MLP neurons of a small language model. Each row is named by its layer, matrix (down: output weights) and neuron, and shows model dimensions 16-143. Each number is 128 + 24 x the weight over its row's rms, rounded and kept within 0 to 255. A neuron's up and down rows have the sign that makes its largest values positive.
After each neuron's rows, "fires before" lists the tokens most often just after its 100 highest values on Wikipedia text that the model never trained on.

L6.down289 [121 100 108  81 120 159 133 163 100 108 187 187 147 100 110 164 127  89 127 168 108 149 107 135 122 155 150  95 106  94 109 120 117 170 129 148 135 149 159 129  63  70 121  77 118 139 117 132 105 126 121 158 147 126  90 116 117 167 131 157 138 156 170 113 169 148 151 149 113 144 108 121 184 125 126 111 110 125 140 124 130  96 126 155  74 153 103 144 129 143 167 172 136 140 122 129 141 158  90  83 137 128  89 111 145 161 142 148 125 140 136 121 121 144 116 101 142 152  99 149 127 129 151  88 160 123 118 116]
fires before: " (", " ", "que", "omen", "ch", "qu"

L2.down543 [127 103 110  88 143 116 159  94 147 152 130 139 158 163 119 127 129 111  79 129 156 139  75 134 131  88 127 144  68 104 128 114  97 145 149 137 137 183 144 129 119 117 118 141 117  84 128 128 122 117 100 136 118 133  94 172 124 102 171 138 135 144 139 100 144 158 126 126 120 126 152 124 104 182 145 108 109 105  88 103 212 169 135  94 179 123 148 128 149 107 116 128 114 164 136  78 135 131  95 154 122 118  96 161 123  97 118 125 112 102 141 123 101 135 126 110 149 142 131 132 148 161 121 134 147 178  88 148]
fires before: " |", ".", "ign", "em"

L2.down6 [124 163  84 130 133 139 106 122 143 100 106 138 143  50 134 134 131 103 165 133 123 111 151 113 105 132 139 160 154 134  80 154 141 119 116 125 134 129 124 160 110 108 129 125  87 100 122 162 109 135  95 164 123 141 151 141 153 105 130  93  87 140 115 129 125 137  95 104 108 143 113 101 100 124 100 105 111 158 139 126 103 138 142 136 119 131 153 103 132 118 150 125 121 135 127  91 137 126 140 139 127 176 110 138  88 148 161 143 106 133 118 105 111 113 146 116 147 154 144 124 141 139 209 114 132 156 103 117]
fires before: "born", "20", "19", "B", ")"

L5.down81 [149 135  91 133 170 162 152 122 137 135 131 128 127 149 122 129 114 135 128 127  94 153  74 136 111  99 155 132 162 116 135 122 153 108 136 121  84 154 138  93 111 125 123 109 150 130 125 148 132 130  95 100 125 121 149  98 135 137 141 139 149 163 101 114  94 109 129 126 118 118 118 122 134 171 101 121 104 119 162  86  99 120 151 109  92 146  82 124 141 132 120 162  99 154 142  91 110 177  99 134 142 108 135 154 126 137 169 121  78 121 127 115 147 130 141 127 137 156 114 190 137 105 134 127 128 151 161  65]
fires before: " ", "ress", "iv", "or"

L9.down185 [167 107  80 114 160 102 139 125 106 114 129 148 111 118 120 117 160 155 117 165 122 181 106 176 135 123 106 145 139 159 119  93 109 134 120 162 167 128 143 122 163 132 180 124 109 136 129 126 140 134 114 148 143  95 153 167  56 136 127  89 112 175 122 124 142 123 131 128 133 100 130 139  95 159 124 153 110 107 116 145 100 113 143  87 152 135 134 137 154 161  92 145 107 119 126 148 111  99  93 131 130 106 122 125 163 109 138 146 134  85 186 133 134 115 161  89 161 143 135 175 115 118 169 143 158 128 132 129]
fires before: " ", ",", "."

L4.down152 [113 130 128 115 127 101 130 145 156 140 152 165  89 126 129 131 114 128 123 138 151 112 119  98 128 123 127 139 135 130 131 163 150 151 115 141 139  81 161 112 114  91 144 140 119 152 114 159 112 119  86 117 114 127 129 155 155 140 102 119  94 123 163 106 127 129 143 138 162 142 127  86 116  99 135 150 119 175 114 120 173  94 118 173 118  92 105  77 114 112 147 113 168 149 134  87  92 114 141 139 126 187 126 149 143 159 151 166 116 142 161  87 106 120 123 119 137 133 104 149 132 145 157 102 116 116 104 107]
fires before: "19", "20", "10", "17"

L10.down314 [126 103 138  89 134 139 137 134 127 160 122 138 134  50 113 124 126 156 141 145 184 129 136 177  96 111 110 125  53 144 100 144 114 132 149  98 164 140 143 120 119 136  97 102 101 108 150 126  93  87 108 103 147 165 163 145  70 152  83 106 137 140 111 103 135 122 129 140 137 116 110 118 105 153 106 148  95 122 102 163 160 124 133 114 135  93 122 112 139 166 129 116 142 101 112 167 150 145 113 118 109 107  67 133 179 137 129 144 121 109 124  97  92 159 140 142 155 161 118  99 112 139 150 177 158 158 128  82]
fires before: " "

L2.down444 [117 143 120 110 126 126 140  77 163  85  84 114 136  95  75 156 133 129 171 107 130 141 130  94 138  95 145 123 158 122  87 144 142 128 121 131 131 135 128 124 113 137 104 134 154 136 151 130 135 142 148 195 155 139 139  95 157  95  92 143 131  85 145 114 124 151 126 156 144 101 122 124 136 152 139 152 107 104 106 130 115 132  82 160 137 127 120  96 156 146 114 137 128  93 110 113 113  91 134 119 143 166 140 119  85 157 124 124 101 148 145 139 142 198 161 137 108 129 138 129 123 125 178 140 160 123 131 124]
fires before: "-"

L9.down541 [ 99 158 127 160 114 150 140  87 138 120 114 117 146 124 132 117 136 139 111 123 104  93 142 139 148 126 110 121 118 141 152 168 150 141 100 132 116 137  99 126 135 106 124 103  91 153 123 143 141  79 135  96 124 105 151 136 161 145 149 107 103 175 132 135 150 121 125 135  78 109 132 153 190 148 123  89 123 121  88 106 152 142 118  86 146 110 152 151 124 122  79 130 131 157 110 158 137 131 109 146  89 148 109 112 138  89 138 152 116  81 109 154 116 132 143 123 133 132 137 150 142 163 148 135 131 139  92 213]
fires before: " the", " ", " July"

L9.down194 [134 151 109  98 128 112 105 112 127 107 137 155 182 126 146 123 132 109 156 157 122 173 121 132 137 140 115  96 115 124 158 108 161 138 101 138 136 161 129 118 137 144 106 129 131 134  92 151 123 139 151 121 153 130 109 121 139  99 154 124 108 156  91 181 138 167 154 103 109 113 150  91  59 125 124 125 119 139 111 133  91 113 160 133 137 142  58 189 151 143 126 123 141 164 170  98 139 162 110 115 140 123 113 101 144 110 153 119 112 111 134 130  83 114 114 132 106 170 103 109 108  98 162 116 148 136 148 156]
fires before: ".", ",", " and", " of", "s", " by"

L6.down45 [110 134  74 139 118 143 178 152 142  99 110 127 126 157  87 170 109 128 131 177 134  95 149 170 167 117 110  84 122 120 107 140 164 153 152 100  99  78 150 117 119 138 136 117 153 150 149 147 152 132 134 116 113 135 119 142 149 142  86 125 143  97 126 130 121  80 122 170 153 116 112 109 124 157 136 132 175 131 137 150 180 118 131 123 131 109  75 140 139 138 153 102 130 116 145  84 157 137 114 130 182 150 128 143 126  75 150 125 127 169 144 118 117 134 116  73 116 132 113 108 107 124 125 108 105 146 122 100]
fires before: "e", "am", "es", ".", "ers"

L2.down19 [158 146 166 126 121 167 186 157 125 152 117 118 171 124 115 148 147 107 126 150 141 113 131 161 102 127 127 140  95 130 116 128 126 115 161 133 132 142 130 111 124 159 105  67 147 195 101 154 156 150 114 167 119 125 128 153 121 115 126 175 132  83 127 140 127 102 104 148 141  81 111 131 158  78 133  83 132 141  89 161  84 156 116 169 129 129 117  94 121 169 122 108 124 143 138 146 125 114 129 146 141 129 129 138 123 132 129 168  94 115 148 121 119 135 128 131 105 164 119 146 136 111  85  89 126 164 108 154]
fires before: "e", "an", "es", ".", "as", "ans"

L9.down437 [ 93 151 149 135 144 150 105 101 147  90  94  97 131  90 133 130 143 129 167 180 137 164 133 143  98 125  98 154 147 117 149 133 150  95 127 116 156 221 149  90 137 166 104 147 117 146 108 182 129 134 134 101 102  87  93 180  99 153 149 147 132 114 108 131 115 111 130 107 152  98 153  72 138 170 108 121 175 106 132 156 124 112 147 111 119 124 140  85  96 151 132 138 121 136 141 132 126 148 119 104 130  80 107 141  99 138  96 156 118 137 108  90 110 168 133 122 140 128  96  99 115 101  95 127 150 131 161 118]
fires before: "en", "er", "y", "in", "i"

L8.down493 [123 152 104 153 137 122 157 151 140 166 112 114 122  58 113 143 170 128 128 175 171 151 134 145 139 116 142 136 120 141 167 148  92  67 145 111 163 109  99 105 132 134 119 119 112  94 162 110 116 104 127 127 141 111 124 157 137 151 124 131 138 174 133 116 123 170 113 147 115 110 143 138 143 143 135 118 121 170 109 118  82 116 108 116  96 106 118 144 143 100 118  98 117 149 202 123 120 114 110 141 128 125 145  96  96 129 174 152 135 162 132 134 118  93 150  87 172 161 142 162 134 135 116 103 107 134  84 122]
fires before: " ", " the", " add"

L10.down75 [ 98 161 151 146 135 104 155 161 119 163 135 111 144 106 110 135  81 147 109 108  93 129 131 122 110 119 133 140 127 161  96 174 128  79 130 110 128 144 124 123 165 129 101 121  72 166 114 120 131  97 140 124 129  98 120 125 132 136 110 148 152 115 120  91 152 131 142 109 139 114  72 114 127 131 129 112  80 168  90 120 119 134 149 148  77 100 125 124 137 148 151 122 110 100 121 123 138 100 140 149 126  83 128 146 147 130 108 110 154 136 149 121 163 120 117  88 177 130 135 128 144 145  90 181 110 139 138 129]
fires before: "es", "e", "ed", "or", "p", "er"

L2.down535 [112  94 136 160  98 116 135 120 136 150 143  83 143 127 127 158 101 110 160 122 139 122  60 148 149 149 135 154 131 130 128 116 116 125 160 103 115 148  81 141  85 130 139 155 116 116 111 150  88 146 110 148 142 113 146  83 159 118  70 120 139  54 162 141 141 119 113 144 127 153 101 122 157 112 118 120 171 159 127 104 101 107 124  92 130 103 150  96 154 104 133 145 171 154 131 115  95 133 170 106 145 132 144  82 101 157 128 125 101 113 144 131 144 105 118 133 147 118 132 144 139 158 144  84 141 156 166  78]
fires before: "man", "als", " ", "as", "al", "ts"

L10.down544 [ 85 128  81 125 156 127 120 162 131 115 120 153 138  94 109 116 134 119 104 175 125 132 112 118 110 158 130 136 168 116 100 156 126  78 125 110 129 194 125  89 140 138 136 118 122 189 126 114  98 151  92 143 119 128 127 118  78 113  69 143  91 146 117 147 110 122 145  92 138 113 175 143 154 131 128 114 150 119  63 114 125 171 164 146 148 138 123 147 130 162 114 137 150 139 145 153 149 138 101 127  90 167 144  82 150 101  78 184  86 125 159 139 134 131 143 139 188 116 163 205 124 115  91 132 137 160 166 143]
fires before: " ", "son", "o", "an", "ph"

L10.down422 [136 157 166 122 149 127 130 125 122 127 128 141 151 115 138 116 124 156 134  63 123 151 123 148  94 112 122 145 125 131  99 127 145 134 155 134  97 134 131 140  97 165  96 122 141 153 110 130 130 137 144 151  88 145 133  90 130  99 119 130  97 151 105  93 113 131 140 111 137 108 120 119 106 156 136 105 127 128 117 111  82 124 134 123 106 112 105 121 130 117 171 120  94 120 174  98 146 117 129 154 117 153  58 143 111 149  89 143 144 160 101 119 128 128 119  95 115  82 117 130 131  81 106 148 129  84 134 168]
fires before: "b", "es", "ment", "ed", "ing", "g"

L8.down51 [146 108 125 119 115 138 114 147 140 114  94 133 140 128 157 121 159 143 150 146 118  97 118 136 138 166 131 156 108  68 137 127 136 141 151 135  93 149 112  95 135 132 106 154 147 156 118 115 142 117 124 151 124 160 167 144 118 123 135  97  78 127  64 119 135  92 117  97 104 112 172 135  89  94 148 115 147 140 146 159 140 144 110 149 125 156 149 146 129 155 153 118 154  83  84  84 181 170  94 141 106 142 123 149 124 133 129  94 120 154 140 130 142 154 177 134 104 105 117 155 153 164 130 123 132 154 130 121]
fires before: ",", " (", " in", " and", ".", ":"

L6.down242 [130 167 129 113 110 109 109 116 116  96 140 142 117 124 113 156 124 111 161 119 116 101 136 134 180 110 121 124 116 158 112 139 110 160 100  99  79 163 144 130  71 127 133 125 114 135 158 127 168 131 120 146  84 165 155 121 135 140  90 137 133 117 129 114 137 179 147 104 121 142 145 147  84 142 139 136 149 118 139  98 115 125 135 149 129 117  96  99 114 131 113  84 139  96 131 105 142 153 131 126 140 154 105 142 183 172  97 201 147 173 139 125 150 124 131 106 131  98 132 110  76 110 163 118 120 128 121 123]
fires before: "-", " "

L2.down546 [125 133 115  87 161 131 113 155 107 122  92 124 111 103 120 131 118 119 100 117 124 152 107 100 120 144 122  91 114 132 146  96 134 171 113 143 148  91 108 137 153 142 137 145 146  91 128 117 142 135 129 120 118 118 129 185 112 128 125 148 139 169 134 115 177 131 148  93 167 154 136 128 101 115 121  99  83  93 132 122 152  93 111 174 149 125 158 122 116 152 151 110 162 125 146 133 161 114 128 123 112 119 102 133 116 175 147 131 166 133 165 101  89  86 124 110 139 129 169 101 151 111 122 142 149 129 118 134]
fires before: " "

L2.down498 [ 87 154 147 174 158 204 144 115 133 170 113 109 124 127 138 112 155 122 124 119 144 121 130 126 145 116  92 146 122 130 129  76 115 156 131 124 111 103 143 152 125 125 131 122 127  95 122 160 156 139 122 136 122 144 139  74 121 184 143 144 145 145 126 118 127 132 120 102  87 149 164 111  93 110 114 123 116  81 135 149 169 134  86 145 108 128 119 128 152  99 127 113 143 133  87 141 183 150 102 137 120 115 145 145 139 150 116 107 156 124 124 138 136 111 116 103 118  80 134 146 147 132 107 129 105 154 107 161]
fires before: " ", "20"

L8.down564 [123 157 118 147 152 131 115 131 188 165 134 152 102 149  76 168  81 145 132 107 140 146 121  97 144 135 128  89 106 143 130 139 162 106 132  66 116  99 163 143 117  89 118 124 105 146 184 159 138 110 159 129 112 148 106 137 154 151 133 143 132 152  96 148 142 122 134 135 127 101 131 118 140 130 151 146 128 113 153 140 119 141 125 112 138  68 117 107 153  96 140 101 108 142 114 151 151 115 154  95 139 131 163 125 164 132 135  85  97 123  75 117 156 107 120  94 130 149 111 115 122 116  99 118 142 133 102 122]
fires before: "er", "e", "ing", "ations", "es"

L5.down153 [140 109 103 104 155 107 128 143 101 141 148  96  78  98 120  85 151  99 120 138 106 141 151 165 145 152  74  96 139 140 153 127 136 169 110 119 156 144 122 138 122  72 145 112 133 120 120 108 114 129 147 147 129 121 170 133 115 122 136 173 137 133 107 129 129  79 157 150 118 149 127 159 113 160  85 147 124 129 133 129 111 150 112 108 127  81 105  81 147 131 133 167 135  96 132 108 122 141  87 151 123 103 115  94 150  85 132 145 100 124 121  51 121 137 107 167 178 121 186 151  91 130 104  98 134 100 118 139]
fires before: "lished", "ction", "ct", "ed", "ition", "lish"

L6.down567 [146 165 131 145 118 129 117 156 135 105  96 121 123 106  95 118 127 114 118  89 144 150 147 124 149 121 138 155  77  77 104  92 153 179 166  99 139 148 116  97 177 123  80 127 128  98 149 138  93 110 124 137 117 142 123  80 122 112 125 170 122  93 105 132 147 156 101 116 125 132 138 154 133 133 150 122 146  89 131 148 120 141 182 143 101 135  66 159 149 143 117 123 174 131  97 133 141 136 115 137 118 157 138  78 150 142 143 142 130 110 121 122 141 123 133 124 134 147 172 136  59 142 164 172  87 129 109 101]
fires before: ",", ".", " she"

L8.down79 [111 129 112 153 150 141 126 146 101 159  98 103 130 106  96 128 116 143  99 153 135 147 156 110 146 154 150 175 118 153 113 150  96 149 135  71 105 147 137 100 167 144 115 136 141 124 141 161 161 142 120 107 119 112 102 124  80 122 158 142 104  82 122  93 123 140 127 152 162  96 113 144 151 113 144 152 139 153 134 154 135 139 140 135  92 136 134  95 133  82  67 132 167 108 126 152 104 112 136 143 115 125 177 150 141 147 107 114 114 147  98 100 133 172 136 156  81 133 145 145  94 154 176 140 107 135 115 109]
fires before: "4", "7", "5", "9", "1"

L4.down245 [130 118 141 115 146 154 128 124  82 159 134 169 137  71 118 149 138 129 129 124 138 111 140 167 125 129 106 101  91 124 100 151  94 164 111 131  93 147 177 106 113 128  86 108 116  88 123 164 134 114 146 151 140 120 146 124 163 120 118 143 125 142 125 117 178  93 107 128  74 150 115 119 124 120 117 157 121 115 173 145 118 113 147  98 162 118 124 128 160 175 117 149 156 120 153 117 135 120 130 112  90 107 117 205 137 137 123 113 159 123 162 135 146 123 123 113 126 189 102 126 115 161 147 123 123 134 116 115]
fires before: " ", ","

L6.down436 [134 120 110 141 100 109 127 154 115 107 126 126 127 114 138 163 140 118 113 118 133 140 129  78 124 146 168 133 119 152 119 144 145 147 118 163 102 131 133 114 115 138 114 179 114 118 131 106 150 146 159 130 166 107 164 131 156 105 101 138 126 141 121 162 164 148 124 132 160 110 118 130 167  79 124 158 155 151 147 195 106 134 124 136 120 165 133 109 122 135 131  87  97 120  91 128 101 105 119 103 112  95 121 166 124 106 139 134  91 187 113 147 167 142 138  88  66 120 141  73 131 124 133 160 114 115 156 106]
fires before: " |", " |\n", "y", "g", "ory"

L8.down110 [170 162 121 128 114 103 176 137 125 127 149 174 108  70 150 102 154 143  73  98 121 113 100 124 153 127 113 145 158  96  87 133 113 115 142 106 148 167 106 106 134 122 121 114 130 121 142 106 150 138  75 128 109 113 144 166 119  93 115 139 131 161 104 127 142 175 158 112 109 152 119  74  98 144 158 142 106 101 123 136 116 144 153 110  96 167 106 121 125 171 112 121 143 127 119  85  88 109 114  96 139 170 180 112 102 145 162 131 131 105 121 142 119 136 123 122 105 149 134 125 122 131 182 131 116 167  94 141]
fires before: "==", "The", "In", "===", "S", "A"

L10.down391 [104 120 123 141 164 122  98  69 126 120 195  99 147 137 131 115 147 127 158 146 116 158 135 134 103 126 120 153 105 143  76  87 131 108 144 138 155 101 109 139 159 129 144 123 134 142 166 104  66 108 139 129 128 119 117 149 165  87  96 169 152 153 167 115 101 139 122 137 156 135 131 134  97 144  71 137 151 135 124 119 128 124 128 117 142 104  99  80 119 167 122 142  94  94 118 125 170 141 152 154 127  92 108 100 141 132 144 157 162 162  89  98 126  97 131 110 130 147 144  93 136 109  81 172 115 103 134 123]
fires before: "ed", "–", "ing", "ent", "ition", "it"

L6.down77 [154 131 158 138 163 110 150 104  88 144 130 149 132 125 137 165 109 106 140 118  95 131 139 168 135 145 140 108 104  99 160  92 145 108 136 115  87 136 125 108 139 164  91 118 104 137 126 131 143 119 122 181 107  99 132 108 101 120 134 137 128 135 132 147 112 155 181 136 140 114 149 140 105 136 147 118 105 109 136 152 134 110 166 156 139 110  88 108  81 124 168 171 108 162 123 149 136  73 101 109 166  99 117 127 140 131 145 192 105  77 111 109  90 135 144  96 147 171 137 152 140 118 126 110 139 119 124 148]
fires before: ".", ",", " |", " and", "\n", "ion"

L9.down170 [157 143  70 131 158 111 128  97 110 113 104 109  94  97 156 136 127 139 160 132 135 122 108  98  85 155 182 146 117 109 140 117 148 144 109 152 101 159 130  92 131 122 127 131 164 115 112 107 172 126 112 160 104  93 151 113 105 156 152  87  70 144  78 130 148 158 138 116 121 101 114 149 143 171 178 174 122 123 155 119  87 109 131 179 109 157  92 114 139 101 138 136 114 128 143 134 113 115 101 129 133 121 143 143 124 132 164 110 123 126 113 120 144 141 118 133 113 101 183 154 132 118 119 101 122  78 150 122]
fires before: " |", " |\n", ".\n", "\"", " ("

L2.down294 [154 108 113 145 143 177 148 184 118 103 197 144  98 136 146 117 104 101 143 141 162 113 127 132 175 118 151 141 114 108  91 144 107 123  99 143 128 161 152 121 126 137 168 116 135 110 172 139 118 119 140 174 165 129 151 109 149 128 122 151 138 143 168 162 190 146 109 152 124 118 118 130 158 116 154 121 140 147 107 100 140 172 115 121 120  76 101  52 116 154 139 131 134 110 175 106 144 108 125 154  95 140 117 132 143 103 121 126  88 106 146 144 110 132 105 159 120 119 128 138 174 139 131 122 121 100 155 108]
fires before: "ad", "al", "ounced", "iety", "as", "ar"

L8.down304 [133 161 155  74 141 143 110 115 145 131 122 114 106 111  95 135 153 127 132 115 118  84 118 122 114 135 129 138 139 149  90 119 112 116 117 127 137 104 133 103 121 141  67 107 166  74 110 133  91 144  98  92 136 101 147 121 140 183  97 126 167 144 139 118 141 172 111 150 124 144 133 128  88 107 121  91 174 113 116  95 124 151 144 143 134 179 120 142 150 128 108  95 139 128  65 139 102 143 104 115  93 136 135 134 145 109 129 158 142 148 106 150 159 110 171 139 113 137 157 143 121 163 154 132 105  91 162 132]
fires before: " was", " is", " of"

L9.down566 [ 83 133 111 104 170 120 124 128 125 151 137 114 136 129 108 106 167 125  90  74 126 133 136 116  86 134 167 128 109 163 122 170  73 110 135 103 103 131 148 126 124 162 173 134 140 138  96 146 143  92 155 111 117 133 143 121 144 145 102 133 131 138 124 161 137 116 110  72 177 152 131 135 136 138 134  84 112 121 148 117 176 133 129 163 102 133 174 149 171 139  86 118 146 137 104  72 101 123 124 115 160  89 128 150 140 113 171 127 147 134 110  81 104 182 141 131 155 178  99 110 137 148 143 140  95 130 133 108]
fires before: "0", "8", "7", "9", "1", "5"

L4.down66 [105 107 113 112 117 113 111 136 100  96 116 171 115 121 104 142 143 132 114 130 100 144 137 117 114 108 135 116 124 127 100 111  95 142 132  81 117 124 152 108 114 159 159 153 139 110  91 142 113 112 168 109 106 118 117 115 113 125 136 127 120 125 128 131 168 119 120 108 122 124 151 140  51 195 110 142 103 170  98 142 102 111 182 146 100 168 139 170 166 151 134  99 117 210 123 138 109 126 138 125 170 137 141 104 162 128 171 128 122 145 152 174 149  99  98  88 116 150 139 111 108 128 176  95  85 144 147 121]
fires before: "==", "In", "He", "The", "M"

L2.down359 [151  98 124 104 125 152 123 143 125 138 176 123  99 116 138 103 115 131 148 147 120 147 134  86 118 180 104  98 127 115 130  92 138 142 101  95  83  85 168 147 168 122 130 158  95 107 175 123 149  74 145 123 115  81  70 103 114 156 171 161 102 134 162 118 118 123 138 140 159 143 130 122  94 134  75 110 105 136 142 140  82 105 107 152 135 122  97  72 125 132 114 136 126  79 109 122  90 125 141 139 137  97 146 115 134 143 151  91 161 133 143  93 154 137 155 175 138 139 132 140 133 123 182 115 114 107 115 122]
fires before: "0", "5", "4", "8", "7", "6"

L10.down367 [144  78 130  69 119  81 131 132 120 147 143 140 150 130  73 111 146 127 146  78 153 111 145 112 160 174 102 100 154 141 122 140 133 165 131 110 142 132 130 169 126 110 155 103 126 132 129 150 144 103 146 118 153 108 193 106 153 152 104 127 147 116 100 120 134 162 126 137 138 145 107  83 116 154 158 166 123 104 103 102 152 148 104 181  96  93 122 121 169 114 151 108 138  73 128 147 114  88 127 101 107 164 120 114 159 117  99 135 157 165 114 146 152 132 106 151 121 124 134  97 133 115 128 197 164 106 127  48]
fires before: "g", "ic", "e", "ct", "ction", "ution"

L10.down37 [134 120 119  98 147 122 150 141 139 127 145 156 128 109 128 128 131 118  67 155 160 137  98 106 114 156 181 113 108  83 141 102 131 138 115 132 142 224 133 106 125 131  88 118 108 141 153 102 169  98 123  97 156 171 129 149 111 142  83 136 100 159 108 125 151 121 105 138  75  96 146 160 125 141  87 164 144 169 103 105  99 115 187 163 115 161 123 163 130 130 164 156 107 152 105  86 141 157 124 121 151 113 107 122 132  87 160 124 181 155 116  88 113 132 146 158 114 147 121 123 181 153 145  96 120 132 102  94]
fires before: ",", ".", ".\n\n", " and"

L9.down26 [123 128 135 154  50 134 109 107 144 111 147  96 126 148 108 165  55  91 130 114 121 151 178 109 127 144 173 115 109 144 134 162 161  96 129 157 132 154 159  82 110 142 117 123 143 129 112 119 152  95 124  98 154 110 122 137 117 125 137 209 143  98 125 147 121 110 102 113 126 117 113 130 134 136 142 185 120 140  97  88 116 150 168 146  72 117 102 103 103 119 137 149 116 147 127 114 127 128 170 104  81 140 147 140 145 132 150 151 102 152 101 102 127 101  77 117 117 146 116 152 135 152  98 163 134 154 126 146]
fires before: " "

L5.down328 [148 129  95 108 127 128 106 117 112 142 145 105 122 120 141  85 110 101 166 127 159 145 126 146  47 140 131 128  60  77 149 131 139 125 145  85 104 172 144 114 111 132 111  90 129 162 138  86 150  98 117 110 147  90 130  87 108 127 138 190 158  85 127 135 155 126 116 171 166 107 152 150 118 123 152 124 127  90 155 148  64  72 127 127 125 146 171 120 147 122 155 130  97 131  79 111 157 100 117 124  93 141 109 124 132 114 110 157  73 144 129 159  85 130 130  98 123 137 146 119 122 128 127 124 143 105 145 141]
fires before: " |", ".", "\n", ":", ";"

L2.down286 [150  87 120 117  64 142 116 146 105 123 149 114 157 163 110 123  87 179 153 147 117 112 131 104 107  89 119  86 103 158 100 122 111 120 179 136 125  99 118 157 138 121 111 105 137 101 155 120 102 145  94 121 150  95 116 106 156 132 127 112 107 112 132 143 123 117 131 140  94 130 114 118 147 144 134 161 137 141 133 103 172 113 161 129 123  97 122 135 178 112 148 117 154 111 149 111 103 101 124 134 107 117  84 116  99 170 105 131 159 164 149 113 105  81 129  94 129 172  64 151 142  96 112 121 164 178  99 152]
fires before: "y", "als", "al", "le", "-"

L8.down130 [156 130 137  67 112 116 131 115 136 124 121 164 131   9 116 145 134 123  94 128 131 121 155 135 135  94 150 135 159 135 120 108 120 110 124 150 141 119 118 144 140 124 139 150  78 171 123 149 154 121 171 156  91 102 136 175 124 101 122 133 134 135 157  96 144 134 105 171 124  90  99  77 135 150 126 147 176 146 141  83 119 149 136 104 138 137 111 141 143 117  87 111 157 148 142 105 148 125 127 144 124 147  88  97  95 125 142 125  88 179 163 150  84 143 109 160 127 150 194  91  79 141 137 145 133 124 126 122]
fires before: "==", " The", " He", " It", " ", "The"

L10.down442 [145 142 103 103 121 102 114 100 125 122 116 120 133  43 108 126 133 160 147 120  96 137 145 116 110 138 168 160 144 119 165 116 118 118 157 122 132  77 102 134 140  65 150 133 128 124 153 117 163 117 186 106 138 120  97 127 132 114 121 155 110 140 153 126 121 120 113 168 122  73 168 128  57 104 163 169 132 122 153 105 131 154 141 138 101 121  83  73 113 146 135 135 158  98 121 169 110 103 107 103 155 130 133 118 152 155 101 106 110 119 113 131 153 111 122 130 138 143 165 155 122 184 105 159 188 143 129  97]
fires before: "4", "3", "7", "0", "5", "1"

L6.down319 [127 120 115 117 140 105 190 176 159 133 119 131 126  99  94 147 149 122 147 106 124  91 134 138  99 162 138 107 165 170 148 155 115 128 105 164 129 174 123  87 151 130 105 143 143  60  79 143 115 165 145 133 125 133 125 170 164 141 137 141 128 137 120  88 128 124 119  93  96 132 114 121 173 150 144 172 144 139  87 149 132 174  85 102  97 110 155 136 106 131 122 120 133 159 116  88 125 144 131 129 134 136 189  94 139 128 112 130 129 124 112 102 144 150 103 124 157 155 131 112 153 136  87 104 132 127  87  80]
fires before: "ers", "en", "ale", "e", "ington", "in"

L9.down268 [153 144 131 145 126 122 180  94 128  74 143 163 127 148 106 156 110 137  93 144 124 134 128 170 160 159 157 107 127 135 178 134 138 113 150  83 166 166 147 109 130 118 125 159 114 106 122 165 134 118  87 116 142 130 122 134 119 119 149 177 106  83 130 136 128 159 137  95 152 174 157  98 149 103 102 163 112 142  91 129 105 102 145 169 134 118 137 117 149 125 142 127  92 104  98 110 121 146 157 132 150  82 131 113 133 134  93 107  99 135 162 119 123 160 177 122 169 125 172 128  98 147  87 138 142 134 134 129]
fires before: "S", "–", "s", "os", "ers", "iss"

L9.down58 [128 111 161 148 143 133 103 112 153 104  70 108  82 185 111 172 128 142  81 129 135 134 104 117 119 159 162 101 133 121 141 139 136 108 109 146  95 116 142 156 137  98 118  97 140 172 129 172 177 131 163 169 132  87 145 139 136 112 120 148 131 126 172 126 158 133 143 109 119 182 157 110 128 129 136 150 160 104 148 112 110 144  85 120 120 155 137  91 101 120 136 160 136  88 113 119 165 113 123 152  67 140 110 165 161 123 128 103 164 130 184 117 105 106 146 129 118 170 135 116 137 107 100  97 118 133 126  98]
fires before: " ", " the"